Weights of a small GPT-style language model, trained from scratch on English Wikipedia.
Size: width 384, 6 heads of 64, MLP 1536 squared ReLU, 24.2M parameters.
Architecture: RMSNorm before each block, rotary positions, no biases in attention or MLP, untied embeddings, capped logits.
Training: 521M tokens, 7952 steps.
MLP neurons of a small language model. Each row is named by its layer, matrix (down: output weights) and neuron, and shows model dimensions 16-111. Each number is 128 + 24 x the weight over its row's rms, rounded and kept within 0 to 255.
After each neuron's rows, "raises" lists the tokens whose logits its output raises most directly, leaving later layers aside.

L5.down599 [170 115 168 113 140 108 104 128 131 129  74 127 162 140 117 136 177 116 177 113 114 112 126 138 104 178 123 134 144 150 173 113 136  85 133 120 141 138 111 137 155 137 141 133 100 158 135 156 137 119  97 159 174 117 140 102 158 100  83  79 153 154 102 142 157 126 103  97 121 142 159  87 114 121 151 101 139 164 133 111 129  92 130 135 112 116 142 112 134 114  76 101 122 146 128  82]
raises: "ality", "ally", "ites", "ite", "ules"

L2.down1524 [125 105 113 135 114 105 103 162  96 142 115 182  99 137 110 153 134 126 122 113 143 121  96 166 148 117 125  66 137  99 113 174 118 157 108 122 115 106  98  63 109 132 114  83 165 127 151 113 104 135 123 135 129 101 132 163 127 115 146  95 127 121 136 140 152 156 145 104 162 105 117 144 110 174 130 112 106 160 166 154 129 133 108 132 110 167 161  92 104 120 117 115  96 161 122  98]
raises: "son", "shire", "uter", "ss", "and"

L5.down726 [176 148 100 179 105 117 156 137 102 111 146 114  83 142 143 125 110 124 148 134 114 130 134 117  90 208 164 148 113  85 118 126  87 163 105 151 102 103 121 160 114  78 152 130 117 141 115 111 128 136 136 146 159 164 158 127 126 115 151 160 162 151  93 175 138 118 148 101  97 113 159 169 144 142 170 138 153 124 143 125 111 159 156 115 114 153 135 121 112 115 100 137 100 100 106 110]
raises: "itive", "ition", "iting", "itions", "ched"

L5.down1379 [170 150 127 156 112 138  87 107 142 152 139 140 142 162 147 109 162 142 128 120 139 141 124 124 126 150 111 152 104 122 108 151 175 133  71 140 121 182 151  83 120  95 132 109  97 141 141 133 112  95 127  66  97 142 118 104 166 123 118 130 141 144 149 116 177 124 114  82 139 112 125 149 120 120 138  94 110 142 109 111 140 135 135 127 143 133 163 101 149 138 123 104 141 166 131  97]
raises: "ques", "zo", "ğ", "ija", "ane"

L2.down798 [134 142 204 159 155 112 169 140 113  99 152  81 157 166 145  91 123 126 105 138  93 102 109 108 161 149 133 137 151 129 128 118 121 125 100 146 140 130 102 175 113 101 123 103  87 140 144 118 184  80 130 163 115 127 121 159 154 107 147 145 180 122 121 109 100 119 180 122 154 133 138 101 156 162 138 119 109 126 115 144  99  75 131  96 147 126 146 189 153 128 127 117 108  93 153 136]
raises: "18", "19", "22", "17", "23"

L5.down127 [116 121 122  92 175 149 132 105 159 136 128 151 104 130 160  86 163 151 140 132 107 126  92  88  84 131 117 127 120 158 145 108  89 109  85 173 133 122 127 133 145 113 155 121 111 136 118 105 137 155 114 159 101  89 115 116 111 116 156 122 154 146  85 132 122 139  97 118 137 163 161 165 136 114 120 151  95 157 128 108 173 124 144  95 159 142 124  91 126  99 146 121 125 116  67 124]
raises: "fore", "ater", "head", "ing", "autiful"

L5.down1271 [142 164 106 139 111 156 157 140 159 123 125 143  87 106 112 144 149 119 147 107 109 118 102 160 110 139 164  93 133 129 142 158 124 142 121 129 159 126 109 136 122  87 148 100 118 133 210 123 117  96  62 148 121 139 129 145 125 118 138 192 121 158  91 144 120 169 145 120 145 127 139 133 114 120 121 146 121 146 107 107 145 139 117  89 121 137 111 154 121 109 127 136 129  79  94  81]
raises: "s", "es", "sis", "ser", "ulations"

L5.down1098 [119 148 140  94 104 133 139 132 137 124 168 129 135 126 142 145 127 198 118 170 127 147 121 163 109 138 136 121  97 116 154 110 127  93 174 162 123  84 143 124 123 165  94 150 154 129 184 101 150 166 160 173 104 110 120 155 124 124 131 110 123 138 137 133 146 100 143 159 127 125 130 125 117 173 163 117 119 163 132 160 145 133 109 129 151  85  95 136  89 196 100 131 128 145 164 112]
raises: "ge", "icial", "g", "ges", "ith"

L2.down1405 [177 124 110 132 113 105 116  95 103  96 116 120 100 147 125 143 135 161 171 151 105 130 126 139 126 108 104 121  91 127 105 139 141 135 162 137 108 144 131 140 100 125 133 136 116 154  99 149 111 104 108 104 138 133 178 127 160 123  90 125 151 102 128 145 162 119 149 123 145 161  96 122 137 122 129 138  83  99 110 155 180 139 105 159 112 151 124 108 115 150 109 140 109 114  99 129]
raises: "ary", "reek", " direction", "ova", "aries"

L5.down97 [133 110  99 116 148 142 133 131 141 144 106 162  87  92 118 108 113 163 120 115 142 123 117  77 146 114 106  98 173 173  99 102  77 147 152 136 137 142  97 126 129 147 100 138 149  91 120 146 158 121 123 151 130 158 137 104 120 138 180 123 100 111 133 149 130  93 134 128 111 137 155 210 123 178 120 120 110 131 113 101 123 115 111  99 148 124 112 152 111 126 176 106 112 151 116  90]
raises: "ol", "pp", "ll", "ler", "ys"

L5.down750 [132 137 103  58 170 147 132 175 166 146 113 116 123 136 100 113 152  98 145 108 184 112 163 140 138 130 126 120 170 114 105 166 152  92 123 128 133 143 138 140 119 100 113 147 130  91 128 124 108 126 143 140 160 102 126 104 106 178 154 141 162 119 164  95 179 113  91 111 153 107  82  87 101 150  95 101 151  95 148 150  86 114 161  72 159 133 135 111  99  94 121 141 138 100  87 124]
raises: " child", " daughter", " children", " son", "ée"

L5.down970 [ 73 151 147 121 108 118 124  90 134 150 147 117 118 115  95  99 132  99 197 142 117 105 141 139 159 125 145 110 155 130 136 130 101 158 173 142 130 112  72  78 110 119 159  96 116 148 136 143 127 154 128 150 139 149 142 134 134 158 138 152 123 123 110 105 160 143 152 135 142 118 150 159 120 129 110 172 111 116 125  92 173 134 144  97 136  74 154 127 164  86 131 145 138 170 133 137]
raises: "no", "other", "ming", "es", "ist"

L5.down853 [110 124 110 124 142  98 147 116 134 169 109 134 123 129 124 134  99 162  68 141  87  80  96 136 131 132  89 127  84 150  95 140 118 180 103  90 132 129  98  98 112 140 120 139  90 143 134  90  85 131 136 100 177 131 100 138 108 118  95 153 169 132  98  92 157 125 100 128 140 118 106 135 109 160 127 102 128 144 133  62  89 142  66 142 117 128 133  93 118 199 136  82  98 136 130 116]
raises: "hed", "ering", "hes", "leg", "fall"

L5.down1403 [160 119 137 129 105  72 148  87 114 130 115 109 131 163 119 138 166 138 179 130 142  95  99  93 180 137 142  84  86 150 116 130 118 132  84 161  99 118 138 137 131 124 145 154 125 152 167  96 153 160 153 135 136 102 135 113 185 139 117 125 100 103 121 115 122 179  81 113 108  98 105 144 115 136 131 141 116  91 117 134 113 138 101 100 106 127 108  97 103 141 156 139 112 164 109 100]
raises: "reek", "ague", "agon", "ary", "aries"

L5.down909 [155 127 135 147 105  76 150 156 107 108 136 130 169 156 101 106  96 114 132 157 133 110 129 153 101  79 138 139 159  77 131 174  98  96 119 100 123 134 145 112 153 155  84 101 118  83 100 145 109 110 120 126 117 110 139 145 158 139 116 119  77 118 156 109 132 113 108 142 101 125 117 109 139 114 104 134 136 124 115 139 135  94 144 113 188 164 180  98 161 102 162 127 117 126 153 146]
raises: " purposes", " result", "ures", "ors", "ure"

L5.down529 [143 205 125 111 118 111 111 128 130 150 130  80 107 203 105 131 116 188 116 104 133 158 169 142 124 133 104 147 189 111 102  58 132 137 176 125 124 137 127  66 113 153  89 151  98 126 130 110 149 153  81 108 126 129 138 126 149 127 114 130 134 171 104 123 123 144 165 155 139 111 115 125 157 119 121 114 138 120 116 170 161 143  73 112 138 150 123 143 132 146 159 146 117  92 126 111]
raises: "ean", "ry", "oc", "pec", "ual"

L2.down241 [137 115 124 121 152  99 130 126 164  72 134 153 119 113  98 128 114 130 156 143  95  85 133 114  98 137 162 105 116 148 121 112 131 143 113  71 135 170 161 102 106 111  85 148 148 143 144  99 144 133 137 153 139 121 143  93  88 146 162  75 113 145  90  83 167 152  97 160 124  92 159 143 140 104 137 140  98 152 146  97 169 173  88 152 120 155 122 160 127 156 112 162 111 133 101 103]
raises: "se", "son", "sis", "ords", "rist"